MLP neurons of a small language model. Each row is named by its layer, matrix (gate and up: input weights) and neuron, and shows model dimensions 96-223. Each number is 500 + 50 x the weight over its row's rms, rounded and kept within 0 to 999. Numbers have three digits each. A neuron's up and down rows have the sign that makes its largest values positive.
After each neuron's rows, "fires in" lists the words (lower case) most often at its 100 highest values on Wikipedia text that the model never trained on. A number after a token or word is its count.

L2.gate212:504459570515468543515526407490508492578448525413463604467491441509604480587473457532463485497633414526520497593511464420545442477497583511514502528468569557481460440461560460531463528561475496526492526468491542430608600484546415530572511475448523522534511522514487422528460489531508386499478475528523439492523458500424507443566565449484475479524442560508401441512602504538477491394525
L2.up212:571476398477539518505528530542446590472436542490409572524456499484474487446411434547507611478496428448464478521549506486507507451498520451478556629413492542486563484459482537504522591654507450585450555482491479515528413517540534501438558486485542463557533549480451574405471545496541510490514472485447371498431523498481566500508528519463448420482487451490574491501468551625506541596498
fires in: "of" 51, "upon" 8, "on" 4, "since" 4

L3.gate1019:465520493499520478542416611453464533536465526444504580524451495547473500516518458473431448426483477403489427535549474515504521590484539461477521509348535433525550493440561562470484567570473512514440563511521519608448453518499482355565444488509626422585539442438461524511531453514467536517535502525525476448493566494564561560385553498455628524458512488512461614509491548589565567433473
L3.up1019:556527518534514508531498514417454473575583564444448493521380461464589527461469541451482490510600510450509489517497532475516461417573547466456557391513475513438508488468532453483415488533485498498477567540575444560437448572444455458445530432518535477551490479518612536525437463538438533486510518507495488493554424434574554541494509507417497503393532580507503434432541487508454586485404
fires in: "than" 29, "over" 14, "about" 9, "fenerbahçe" 9, "harvey" 4

L3.gate736:563535510439420502578492561495434444530458590586477538462520504430484466472517566449512384508516512462494558548525551508456411376441515493477571554602595482553503594507495523473473458520523485460510467451494549515449482451465571407462431484398413466548496486523464506471488579481478567396521496530506447476606476455574519484547578481393589565502541425547505546582537495478544397386510
L3.up736:488531455489528479493543437545464473491434482626464489504452458398448426550532550526580507592452508564514538534413461469422540545496436498583560454555448489560458629542421481620566430506519513493535463381488494497485408432530493490570475451435495423548472584483534470532587424488465494520526484536434524488482482511557494515466528519523532439490465534438489510501491481459513463504540
fires in: "now" 17, "later" 17, "then" 15, "continued" 14, "still" 10, "changed" 6

L2.gate460:395533547445556482484510460489519541555469494532458483514468544432541563534525578542475442483501481468490558550531484507500498445508462551494533398567515510463512592530502524471507442531520452520451440604430464433450417498464628457375543457465537461501453593476507470472478484584483518531527548411481607456429504441541524446485489561534507506478538551576537383479578466476440548460546
L2.up460:486418542491485488500535485437586540455484455530507590557429542444513537539591473468495472584469518602451484557554475535500568535453459459544484450501531438541466429512621502434588466512493536532536443499489494541419512577547541508557474540448441465430552416434535488488548565491459482547513490524515554533487527547586566471508390540527460552458502537577521517423601475360490539474455
fires in: "in" 19, "of" 13, "los" 11, "la" 11, "through" 5

L2.gate233:513381498491426498452484505467448545550436522518480434459601514520602563520459459446600525576581526527481519572491452506471508463542488537566503373506487512499495420564589459467511479467514524476622473481463501556510555517469518503535560522496418516500437522555565483490526403480432446469517509511564500361540505494548512457366571422374472518425465549476543465577410581532319511435395
L2.up233:528560480560474513418368477462433473599432497616566498514468542554450477495501594527558631535438518494542433536521395508553497523460482560401559479476602493418540446529414437517530390550537388492479520528534411423485456560491467431493516559495477455433581391486519400447487442476396442504545445524547431418481472386483415501489416483469554463510541411509513483488408586436486519501521
fires in: "as" 20, "including" 20, "include" 18, "includes" 5, "included" 5, "to" 4

L3.gate735:404434530433517618500498495490497519542574579459494426517542497518409373472509511511468540575569363421510568504460549582418516503538559463447512480490409538485503543459522569450399531518535486459534519505584485503396479520508552525541505387421505459491554509444393452412409444497456487522484455445489448517517438526471549532511582390401428469466507457379523473539668520515468452440528
L3.up735:442459515433567566450451543574533511524473510540450427403496417548445463455473520540588474508557467467479519444395542604565491466446503504458506484467450547470416539491516459483446510517568468513479525582487487469584548587513448478545512477318438556517451432462467545479481536505528546585471419493463387515421404488446545487497446497515576503498518534378462514455447495442545507531512
fires in: "more" 23, "most" 15, "much" 10, "less" 9, "least" 6, "so" 5

L5.gate189:450473473551519580445535442470493486590557611598565508558455477545511477493545485376495497568528472490579451588435571454540522475455506602503408422521513559513419449539578491432478454550496470539501446566393534558502498573553542496583564509461504524560518589555634544480529513446501464448499423508571469454443590416495566435480522561520417475559499561456553454517537448496533523409535
L5.up189:542475492491441583496419435505546500507501500594518588595551452493501522576498529532465488504467573547538649441430498433618493457468610411545475466481533523523445607538580483445403425488564465460532481541567533526543510449475488519483507437527388491422484533606484508484507524569488517452434520484523510424503423572465458507489528559554567434497470574483531459547440452547475466568520
fires in: "he" 60, "she" 11, "they" 8, "hearing" 5

L2.gate590:511527527425407545580560574491430477516572559547487434539447483445472588519450428501447430458557342417568424492588493520526490530520479471500537437516502485523493451546542457519552467503461543553591535461492577480490577551562501523512557483531486504439604484494513506509613512456424468502424625503384475411532544481506532491518526455473447543436451534504541466499471524535435466585446
L2.up590:522523497551547493601415464504513468505471520511427559589482478592415539431444551505483533445524461389543489450528541497503580526506540612463434505481513452479462499525467541550479546416515519525536450622495613440448622473547514582528520459504544555521523539437527497581515499592446499481462542374578455549485494459431454471551454556462556424506477539534563518477537464578466486499474
fires in: "on" 92, "microbesonline" 4

L5.gate887:515466483468503413567509559505504484543452484549469439538491488496481564525535417488456520553494524476557410446582555419462521458467460436588496521494465436537490486508536542526416432532458459450422564503578516552436472560465480468509527507509505549509532537450475530471464489454503519344523519399474419499593571467466469577499464449312488563438460536513574533486515508482554414545544
L5.up887:502498464486476450491576512404509481489404459550489429442464464494525487440496531511578435504530459472416459513504511417402459418475477432607575483565554554430490618546530526510392491544471510435426465470579521493464368535521507457531536468534500517499511510428417548410487420471489479344513585449564493547488381425561460581597445618464516449452487426540536484468483466566493545506557
fires in: "at" 83, "atomic" 4

L8.gate619:581560557501463554391413509411396511547434459453500418502448575486468543523557491526494439493466462413549470497468425542429454518414471533479510472488427522533562506508498527553499485498481579461610553409416511479439500608505505537454540422543493439521495463540546559600400396492453427514452497523480520572390532411513511505530507432484502628474558484487545483501427473458451526487469
L8.up619:474453466492502548470496518405454544478518441509517499531562491515464539407606522443490483500537623443384536544495550540500460511462506548483545520485495515567539569397622418512506583552469466509467563501452612471494495532566470401490539503471634472486570440477523568589464484520489534526512492428514504522543494468531460507489470522487436487449396518498476531549433410490533454543457
fires in: "by" 37, "there" 32, "it" 9

L9.gate836:450472491460394568416444533499400471489539443563416444503509503527434521521515444458532550548443479466526530498565514431499471524466496581551470480444394568552495522500528583459485479553503516572473560423510423494486535502672546476471515456483523452461453553496510576459435388527449468565518516417615453521509484542551529482435540532453405579494436508424466496507494439502488463466477
L9.up836:548429508493525414510616510443513642505474453561491393470599523497510547438478501577425399534554583525452457458504547499506467439441436521490593459463471514516441508490438499527509466537504496434499550535513492587571540570522449447470482482559541535473537590469574478591503525456466445503588455462572435506521559464437533572402496576501386556555485468550385524494529458485492476422529
fires in: "at" 44, "of" 26, "from" 20, "by" 8

L5.gate919:466487535530506393533510526434555601562580522531501529464535547490590512460535450442546479491548337485475378491446491485480416440477551481559604517478484455418538450517540480556534524463468450490449540482472541522495498582472512411540527546588557431499473495495542439490479477518459430487507372520559484478515410516390545522542457498533451462565458528593409664476427525449514534413392
L5.up919:472513510524504502539463512450465584550576523576569437519472587502515484469472493495517559513537467412417497410476532548521543533585478591530407557568493613484517581492485505538492544616527430472470565503627453444533463510439418422601540480600455604518490494571522498431457511520488393516445492473484546464430577514469460502543474566501458479584568637511579440486521580492525551455452
fires in: "over" 23, "than" 18, "about" 12, "how" 8, "as" 7, "to" 6

L5.gate473:473476468384468550485542537522495464504530487452504382510476445428467511457544517538491443482616471486527489536518497467532504474465396516568525462537481480500534396516605510527403507505469509503505446444497501497466509504497446457493509511537579510456548554495611523468538547445550411479473425451505372501498517443610461439484545464481413507579439531444566414451511560597411481498423
L5.up473:530428580561462507574453544490504461497494513518387519484450544524458520517499501526516605515614475429461587612432463430310382545403486511479461468556550528515555413473629561472494440534488461481553520535486496489541522488557538539504502474526557469540559538532509519500531515572485474455426546424507488489571460562545527539472603515440415430414349576534567559504490451562464573493468
fires in: "on" 69, "al" 5, "at" 5

L3.gate149:476448532448504459530512478469503585537538487554482432454563554525517529495628493521446457476406478551444518505486563514501429455456496655405565521475529488587466486446488497473551529534607517528519504527478509524540458643516523580479493555524542592567478540474472508479548443411403558488573495415494463425494519517462581446539473453472545549390466490433509409543594445569509453493518
L3.up149:475398544563629408556520400559494570518560543424423507496540447440509527604532517513469471361453507458465494509522388504490533559513514460468531540546515531519447478477474489569531500519514542507532543451474514560475556465523481462585474410422468533432476487572461544446426480410490465507500535537467452449559516448493569442521460524574603537586436460515388539600453476515477496552606
fires in: "on" 32, "making" 11, "of" 10, "description" 6, "with" 4

L8.gate201:485493489452491528454466496432505519496544523544534559582508503506507498534538505522505520529537507463466475455495509486437607530535513501464458540467460497465486410461516485423461523525413548530413413622418473496445500412523443494445553422524449429447631520478452472484493479563471606416468533473576496559416435494491464489483445435517474440480511563468496528636470409437599451510506
L8.up201:565486393498510431514519515513585517432527458530483481454515484458510446492482509534437560446520494486419503425533544469571494506551527477542503503556479547603657537604479467471633481449525502476612355526529517532471490478514533509526472479524433450555585455443483491455500477638514475438580487460536474512512445476501579548426474477499476550532481506510510541483465527464404486436486
fires in: "new" 46, "let" 6

L2.gate373:484457506511468504547569539494574407524425477493389525497558557502491535560511480540447489424559453564503453444582512475548444559532469591465478490492557594591459476501559393544521551571568506469553591511530498530545421582581508505491444555550538476481482443485527446413489486403418480528576519513516543485447521498472521455444498496384459554427485501546433457523477539483414518490517
L2.up373:509504456535466509554471468406474578463549564540492463530490554507407528485487399487485420489515538427460579463568486524564524440525498523455617510455481484480436532521474514461439482465395417514450589481482451500531510483415483501416543509518550474528583561636487509461501602438551588547476502479634493449473474497487476524504515567517475528519518513551467489474535437534481449400490
fires in: "by" 37, "from" 18, "between" 15, "during" 9

L2.gate753:468459544481613403454497518462484436543600556485428454445561548511585359494496498530555440491612522582484445548433493530443479506455540534498465525538548473516441535622475536428522507470477549483532536525515539489534537496502515492534468513443572516374534480450433456487546431441461541375501394493475603529598460470450465463513467531503516535536423486391466435444413427452543490544555
L2.up753:521526465567481555494511505466493490493537573544488506490447484517562535573520506508468502551448538497466542427524486577447477498471551437465515513448575457522558499535388477443486559491487423526402503483569500517566533508493482542421522464518561526461471567548546480410568479524459454517519533411467367512474518459511405578541473554626522389508576535537575532499547531593493571478501
fires in: "with" 70, "of" 9, "against" 4

L8.gate72:494511445564441470406537495471458539553595530585433523548475449431558562597426474537582529441504429541552454479502484419587453593538526538520605585455344483459515443571501482495486470605504505507393509428470508564508572436456489422446560458467467492435458532463519501505504554492504431503546535508479484551511504483573535555459489607498473535495481525497531464517462495557421535453474
L8.up72:467453527466576512507542499499540507510530528513503525454575458469628484492558531529439442497551369437496573482520504585576447405486476488595517497466500478420500406488413573519573546467386556565538519490575538534515513482528470540512459496528460550480521463571439577432465399545486492536525556486521403530439519544471547524634489474484424462459512489453486457546427544489514549445423
fires in: "by" 54

L5.gate171:539487475458472509455564561437498498478504450463468464534469543504559460508528470509515451505539432557594590430354539476508560452510527489492521441525464502497535536503644501497500562479557521480407556572482540473451507541558508525424510532473604560569568536517588487470450459540537448515491484547536480498458469490454474513471486518513396535588463490498514540522571461442419445428441
L5.up171:466470428547432472513454502478495551551395474465564511463512517632600500554554645526480515517522409501473518401527505395511524536501461500491495516498497485450475552491452581484544481590452629536514533482364520557542553464445473521518482492517538573509558541527516517527548524525531499414549605474483490411591507508530573450542514579609476472482418588537490530515548508573525485523512
fires in: "he" 63

L5.gate413:519498536513488540469461533540521518518463454547512536471503609499537565540463450481465408612533445557598466521467459545414475403502466565568481565544475494508461526512533330517435478515597503447432485531503541446465468556543495495437623545553443564561386553405474510467574400475476421369530504523474488543520485499428459473528419552477471506484437490450505553450520401485524437456560
L5.up413:453481509508463473495454545498540444547519519554376546478443534527478401531511511466429479541450532486496604566505519539494447516551467559580500561520527477519564558583489403590530434439533478564555469505477527396498479563442447560532526539517450497479475509402464477550605471474441450457554490577481510526498493539416507439463349565562505539474514374502575529504532542472432501470480
fires in: "a" 91

L3.gate1000:470539430539575535568559476505527566438503504521565516585541399481484463523488462582429508520594543500524507416606471550404477450517485477541462401478520573543481478394531470513475588551528474538517484564485531530562506544587519486512616391450511528505495495518466522434463562519490548502498479460524595471471451572485544470461411453499522563559560472446545535391481496457541541580437
L3.up1000:512566462472533548543553475502548504441517429511479531618458548511531464515548478559412510561522522415566485399578485572463522477535535464584526516461506489485505486406551524467447518446526493535498473559524519574589468536560617535462533448514429491569487505470460515401470546511447500517552525442483532545449428482481473428545540396593492532470565472528497550386588538465529553516467
fires in: "19" 14, "26" 10, "27" 9, "14" 7, "22" 6, "21" 6

L3.gate46:558525535485541499413501478383437474522534446503501577493601463429487533472470451379565576482594484485464497501493529500472443452502420497415486477476394549454490453535551528562515519615504571443423582456518436469496530560548455493545491503469558504547485548474484537511451512471448522528605525415549477499449422541524425532505513574507508592546544483425638492545455578524569557459448
L3.up46:520464546491499497476458448467528408529495524536469511350552596514422509441496548410486584552418519530454450582475493493526418498445581547450524471469479443551492565551484510498486518488577524540485555446593490448566496488487498544473394543440507561585464506465503405503517571506494506517517521447535524559481532534544418510555485488480522574481507457497591496536512544495611499438468
fires in: "time" 28, "name" 10, "title" 9, "women" 5, "side" 4

L9.gate385:539576570488457523484528566495557529534476551433583541522404540554596537511485539531426403557491459443515582498474392521449495430494458464532543529534467519385469465464478482503440470578539529532532480419505460574474551442476541489397535470570598589503505522548535462479462417544495455496444509534517547565525510513456478486478561586471506482396579499547517457565503594524516413451442
L9.up385:576519603529527538565586535414484452435481517474505505494512440398419605560489462489497475444483499481497421513496519505501532480520518443532457452479487503533531555502486457566593552527532485573543490545449551633482498519529548442414485494483499542452533375476504512479512533532509465542475498579365548487440461453500487544443528504456512500503508568463494460455444526427466458371445
fires in: "on" 49, "well" 8, "a" 7, "with" 6

L2.gate696:426598481472549525441486451515356468499406445602514502443470407536530579515529511597475542467427477489525497484526500554483420475518470471541509565505497387464619455515473498478549477549549497540512524554487556487521530527487590541475529469531529517574506569480482445521562471453514466524495414498472525598517536449522430488540509579565347433571529527495417500582429417463419426411491
L2.up696:467511450528488580495537589545470404498482498581594420499422563567612512578488477485422510580461425534496450485546436577462472505422407503545598427521495468467544519479445501505546445430462509488455473405600462526408457508471378565568535493515414499565480530526504469449460478531595549595464560421519442536503457489452417507520498424466475545479430530526491394463545634585482545500547
fires in: "of" 18, "january" 16, "march" 11, "october" 9, "july" 9, "june" 6

L2.gate362:565424513510558503511490516500601530437527439463498504526529486453484535541577463577511464441525477408502483455437468543513477484461606586607500611542490531479477526442602474614489455440543471525520517449462516572545520543439515478542545595504507581438454477609521438455494526523385462465528492557477485495584482448477516595432591432517450541609436545427518576549480448506490478503440
L2.up362:466502506506561558545484514419580513516531554563504539493514606469483461564519412469500491559547512488525576474626575443432441487484501501480461531449443460469536481557483522495506517545570501535468511544517497553521521484492567475497530493590531626370532497556518476496519460540519350510510499450490519530428608461489538508524496434553527558566557528396447511508426524417452575450496
fires in: "to" 34, "by" 15, "in" 8, "none" 6

L2.gate155:550456474485618431508389430450562626481404477516536527449466509472467509503485496502450500552450476540582441554507513496424451392544431469426580445501468457488583509555460478450476498480594525536561489579518476486465491471499576520443437483496504457469503473496432424530516468541486606417431493464486452584533471432475528448498484605428509433522509570486467457421468415505518523520503
L2.up155:477498564561513466461484555473497527413482568583474551482492460473533458442653498509540523491473427527583446442422437484465523493520532436490461422435414440526448381535462525435419470497521530534381510575511572478523559514527527485519478497506480436492515436491425529501507506556587581551476416464531454528493548492546501423566568573457518489472540558600538533443532499465484445519556
fires in: "in" 37, "of" 27, "for" 9, "de" 5

L5.gate792:617545491538499570495608560443414472574452521573482462553467531458463524425505448509505460511593452423523454501458483495438466485528491476513550538449453524548481442436518560514456473549491469381487592561446520553460500525473515485521550469607485460512505468519486477566547565495538397426388529417518486554451479475553466461412595518549495478471527475490466461549515521521506454436411
L5.up792:530583563525521542445491489516434495529557482511451454483493564520526513504573552496490600477551488538618438555489484494499498456578471622532533461429526595485565511567452572466523494523508525460513550477492510548508430599556405539421570515542624529571531460544538524512432511465435513447550550577477525515482481444493566521410421485502516560624545456470540551493522444502490398585471
fires in: "while" 41, "began" 8, "spent" 7, "after" 5, "currently" 4, "still" 4

L3.gate452:431460544439423572479533529467482535463406438535494513489503545451536524513525523417522482579443484554384503487517501523425452528482464503529456481626485513434524463541481457532461541494524521450531543460484453578469428475539516532535519486467460586556403573477543500511536406475493493557541469469452504589470502542469519462409536495499511461554526526403538491473460482482545511543476
L3.up452:318555467447419519531497486437510451532529393467541347435523449559404593506464490457503407535439463531500505456465533506413495595499518437550504527616432494489529508519504491419544455470465586382500529503458511488469578442435463433500461471557493521593463532549557467466533403507479493543539526477504526544456530486500472537473498444484527503370502598415505482530412551530449558408545
fires in: "party" 19, "state" 16, "tv" 8, "city" 6, "team" 5

L5.gate442:374552553524475572410525595610514563514540520434540512399487429495542560491405461403613485503492483475530450590472464488535515418476547561456583498497515474535488493503543485540633458501479388551478495443518497524540453631490563527430511409551462537531540563488466458567528508467494463500512450438427435477462514500527582500531493476494445411577466482481455454454428491576447541495441
L5.up442:544541573514539535403575475508456505492515461420543464528477453492437565540544481527583423379497496523482517605502364540492542516514403586486505424508466561545535484536488457522583506514505557509472563566518528366518527519533525444514497488517527503498491415479422508407503392529513455527423476452424523533439516606554473456461544557542534424530492485465520425488445407550505375547471
fires in: "major" 21, "various" 11, "several" 9, "minor" 5, "primary" 5, "general" 4

L5.gate803:454420465484484447497509603496505517470519516500525491466472467457470566537502499550436471484517554527547441478525391533536520417498478492601507494581463450497455470538531456427463458523602504426545549492487542500456456399607446516534557453531554457503449563504577553540502605483487532381573527504493478579476545447503473442454531561450491520410474537508479587495560525534499433496471
L5.up803:445471466433465477520591547457469562506496478531551529441468598447457583458411492538518469591550537531585547540470544461491509453482438600502508493572494516431563452511534500440437510677428499472487476478522443497545532533434499467428547512531559567480431550571565585455560536440377517417470583480586419559537622532579498460551463394402489534451506409495531401466583454574440559466528
fires in: "at" 52, "university" 33

L9.gate829:512527605428455464487522525449423512531525498487496506445492486556555503500512439449509466483475552553504357567551506565443538445519479581431477528431490488579408421596471549621450621465494464446530529475580480491495414632559471488576498467515465556492581443410492456512553348435432518417486515534509601514523526485469463582482432492479476471433479497526522473561536475486433584493479
L9.up829:553553486598544430510544538459482506398524490546458487577517543510570523431512517559504523500518522487498473435501477501507487480530487480518497506508453502532488481576456479519487526500475343486538556484551430421529551451530419500489493604617452496552533517449611472425525511465548502423517450484586399581473428545591450486440504538469452397529478472451528513500449523451558424448525
fires in: "as" 47, "with" 16, "was" 15, "has" 9, "is" 4

L8.gate469:542576515487465469518537549438449542474484431478544558444502532483514484568511572470518490530541495508472403465509564510504476554496442491441574488486568509526522474451486447509542470539492582422435601509496516566411429452556520472448493489441538482482440544543452547438552538444424558396614417487480567505531484472483535578441406552473598529513487497482462584583471465518497558488383
L8.up469:464409398451501493626460488525513540617506440408517462567508466434454553566517486501528393593473465544547482506492503478485381512443392420505484548458558497559566455455555495430448629520560490550513547531334476517472568586511426512529567542518509518480531474543523511435491487560516486520629605607466528534505472506496487513445409466490478550541541438504541496430397537549469492530529
fires in: "for" 63

L8.gate416:546574486506477423535454529503560559580531564483478526527444561471438514495489448509580371453517453479572448458512426601487395515445398443592502579459513534552519500620491463461473496486500464381612452536467461533478442520481517565531568483537358644497581513552437502424430410458461406493401480478431513478509431498468454568453521495471475529426440498498523525484425539460496530454410
L8.up416:494531480500449486547558509484558569469520537409583556487448470480563638572530450523443452530512427514510463547482430399528419503545473521603475489579587433431522436562508566472560520453442507426477463417398421508575457581552566530516504529479532504532449468434478535537496447468523487572440591573451518500527543437536524518426570497542472487461538534529522548542464433505487529458556
fires in: "with" 46, "by" 6, "cf" 5, "on" 5

L8.gate647:537527596475419568513590531537414526504489533538484451555429500522518470489391489429400399458573479517458497519533436531529570513485471578454483550500517573447600548453523506496519510428472533510409530450455456475486460517526456483552517493492486553487481588544451518513504487511489546425558522529538553530495507580416432515460422427545482443527584521470498539446484455467507438537568
L8.up647:473440498492560535415503509549532560503412556469419494462442445432540493492490551486485392522540558521535407514473478580444472500562533548559498490565489506483503516560523452382523474442515493578542429533466403533510500456540483481417429504486540589455480525520459570553507577528525539531518553421607488545565467505460480497473520483433456465585451550453540546467477515522597464626542
fires in: "south" 23, "north" 22, "east" 15, "west" 9

L8.gate850:500510526474445467465528553572478444508474403519483479501539510567409606571556605523514602417524474411413439534555445594584637550601430515489528501496545493416489525465487556511477566516439498490492487484505528621457461518522445486529527449574500452509569479462477495544500504486525518528572513539462443512455467522546492586397462468510327460461429540566507441481513468544562564516424
L8.up850:486437461532516441377496510493534478574487522533432460528463551472486495414504428450469493511539562488361510607535569577479602484441540465492556436455428478553548541419512570474556480509460450523576536582538544551480558565477446567521526495478470540559553453499476463519494473537481517537449411494522546352473436551557474574445619423540493550496520517485514588526488526496545494481471
fires in: "new" 34, "0" 10, "steady" 7

L8.gate825:430480553527447538507466521465512467569504540471528507406479458494622595514475483536494442532426483445512447504482552589570480343639455473626549510447434439565659449563505435546482523544536458560540468541462547428549513545524438479460558535567470544511486558424492486611549468460510502486408432473429599557521407516506462493452442526481470511495556529457576521535438385549535445431561
L8.up825:461540547568480525477432462461559475459476482531488547462479469456508495526498504457552438469448502496566495503492569510451559482557454603474457508536436481537495429439584478458374531520626432506554500507555546475550504499524558469535531590618519538491533533470421594466540448623408523532567377410559479524402561497592506547499496505505455408461548482476455570546457523504463466484444
fires in: "a" 73, "an" 25

L3.gate896:503517501514596540502509486447374619558511565428471472457480416536486585514418438446470493537509393566505455498541481535497443530422448615533527463541433464450526534488562532511481449513431590462506571524512541587494420620543560476446554478443495486490532506486512476445546463419529447550458445464419519553502428592588476523407564491417400495512486456561562476445389535568563527505477
L3.up896:489525523485505461515492489442477609420498512490519517544555503527468456498467549511452512485492399440475514442457511632660420543471461471534543550498543442544483632506414496497434390535435546566549498543490607518503471512514492414441474451532579526519553512513572529504503554455508517533487475523436459500466519544460506416460485501505475600475560476504443399567513512622428422600528
fires in: "early" 32, "on" 25, "within" 14

L2.gate105:493571555449462582543507530472521514481478588527436461466546521487485443495429473423403537573415455460545479529387470489521487412496513521512539526455545405529576486463547538533476491415490482515407495511511526569533434532593440570525471573498544447555494524523412451517530459483480504536444524426466516467524550574520566447489410509468416455528474518510560607445533537490421607481528
L2.up105:470551433519532405523539558421515551414462591476488553538498491439446542536556503552528490424520517453482474498526398493471393496461558518511516478514455537567460504512546558551510505473531457513520441501444493479424428444526452439538527446517481537544517549526456487514567478493403430467532488529459620591491566481520495500468489445486494585459456557472470503519424449423511449602460
fires in: "south" 29, "north" 26, "east" 19, "west" 7, "northeast" 5

L2.gate428:470456526507555543413614485417600498480474449508481590551515552553539541506557457497470424522555473527581446426451559542501354612460478479529518447455506340511458498563543479507439507510509484459463634582435542507532546458490511508603436542480444574417533456472499473556495506551560471478432486495431481533527452435510503556478515523398617533498564493568485529543491528526457452451551
L2.up428:534553509481523505513513458375500588449458552528533438434516551473643477515515516476473483472569502607532583475494557583561390455469518482525496529493564484423466540507470509522492482565523601500510473534513531467468448429598424521399445501459504502506460429481449463461462487437630539528435469480500524476489462461506513473524478602458556546409480478454551483442485522555509549476512
fires in: "for" 57, "by" 21, "after" 9, "without" 8

L3.gate373:477474542538517434520525436492456527476476529526466502464518494403532476506442485539485478555478506623495498492503442439407463431497465511564499388491377519407435513529544436453482472422529518463561490561434511419520460474509412510414483559452520504492459506464505445549458498503547502465462524513491422512474478552470385547539459631414564505482536510510494399523467602447462519466539
L3.up373:536493432566474583500467524506510581455529464560510590472599479513523560500572488499507541436510674552469442462451543444468538515560473517511483486523495487444451403551461487453505498428515486446521499580528453495549338492441484519477490496592534444512561464466474464573475431496543535518456408504439491507378479550494453514417442534424553480474449499436552427449519508441520491497553
fires in: "local" 23, "public" 11, "state" 11, "national" 9

L3.gate804:429588470485539428424483526451471488516344509502593513432510516468552443516525488527558505481506513602586417538510483504461508501531524509562537443431543513520489514515552476410520580562514380607498525454517392420469404534499516537443525436567498470463568578560487393527534453472564559518495516477497522453433498493444434545444504474427536500564434497426500457555491565465477454498481
L3.up804:549547592529450515529441423493441476453498520573565580550533492571451370548440476579572475529501485527516485511443486450508468452498424463492414399502443531452489620514499441543544430477568483475487505524560465488504471456433523518505553493494428492486523432397501559468519501474544571567489402536530505542551436405480388560549530541467557501450460540551488406529510523611371506498482
fires in: "national" 23, "state" 13, "official" 7, "private" 5, "international" 4

L2.gate463:549347495417476447470498486653451536539490455431434434509582485504608450499457472598461562491528460454512512564351522462414477489408479542445512522470485472513497437566525445502452520468526440610519526603483589573486446472530557582438560427509399513479447410507502538563473456490518457553495562570418539413530524458478574467475600508563533446480531493574513506542521441558494420512571
L2.up463:470446557562504546450480507531536424582480487530469555533583532436450556509439488462483532607404444491478531496427476510382501497466567416592490558489477527475444550515485484577474414351503527447532496530476459503468473421577509442540533518565459454476460477590468501513486486489499456535416504576495407530433413461484433648489493484514521543465513467547494550538403447445463531567493
fires in: "by" 23, "with" 20, "to" 18, "as" 7, "ivory" 6, "preceded" 4

L3.gate693:515616529469482420394519467521448541483534575588483482518503514556466433471508521405512577532478494526537489525486569525476466492523541502488577495557475604473553542517501514450515451565502429410485514479553487530475379428593505502429429531346406458427469526521460499552561477468628499540458525444576444448526477522471478412452522500592550565433464544456572573557482505530573514570537
L3.up693:445536505521464449439495364458510534500515541525535449484488526487525444486422510480543553499460545504594493524574500484497512479527440431471536520593434434524510566520466524524558409484505405416533508441530461495552522418463471538416461471515433493408499455562430531501476458607564491494479569515543460544521462607545467452472569500533443449407545486618606535520517494515481505559621
fires in: "album" 38, "film" 26, "song" 18, "game" 5

L5.gate645:522512528537445562454417454473518437591564585560436541516528490448441492487549405468488473533492580554613579452539503574459542572422510480524581418486530547529505485458497550471473454491444514514550539455536489531458459506529493450446476455551480456447463436476452461632503439534446591422544488506517465458557467440506526498511420526366520509495467520544526550463475492486454522564538
L5.up645:545481446515428629477558460560470528518476509444516439505558511475624494485490604403495553513492596474542464533547479499469565547584575619498519436520438562449427505550472515603491528439564401484504568438476578545465454496455458485526513456533523558502455419540568523538567507537470479472582486462537494518502493496536483514439495520545441521542503496490564467528484458530585370476578
fires in: "band" 20, "ship" 12, "song" 11, "album" 11, "team" 9, "teams" 8

L3.gate358:482513542524501483499507558564497557438474478578533406542402556519460522452464587514532546559555487544378522481568508531496405406417422484582516506491508529448439515404525414515427524411549575421507504495539484514543445554523486509466558527544546462498479570532446444515465535529463520451570422537425499530477433508492446529510444512492486589565477312478470485412474478414424476476436
L3.up358:434569543504335508477472558479525488503478552544426503501465489552470448461511392503457453592453447493470553477597419557571567481451491573430503514503535505432551509500459374535544479439477521486524396516535507487553573520534483581434462570512614501420486508476534474591487564469570465527474457454416536548580522513444496502518451437509483516519494440482448477416489465534459553428405
fires in: "27" 21, "26" 17, "24" 10, "34" 5, "28" 5, "55th" 5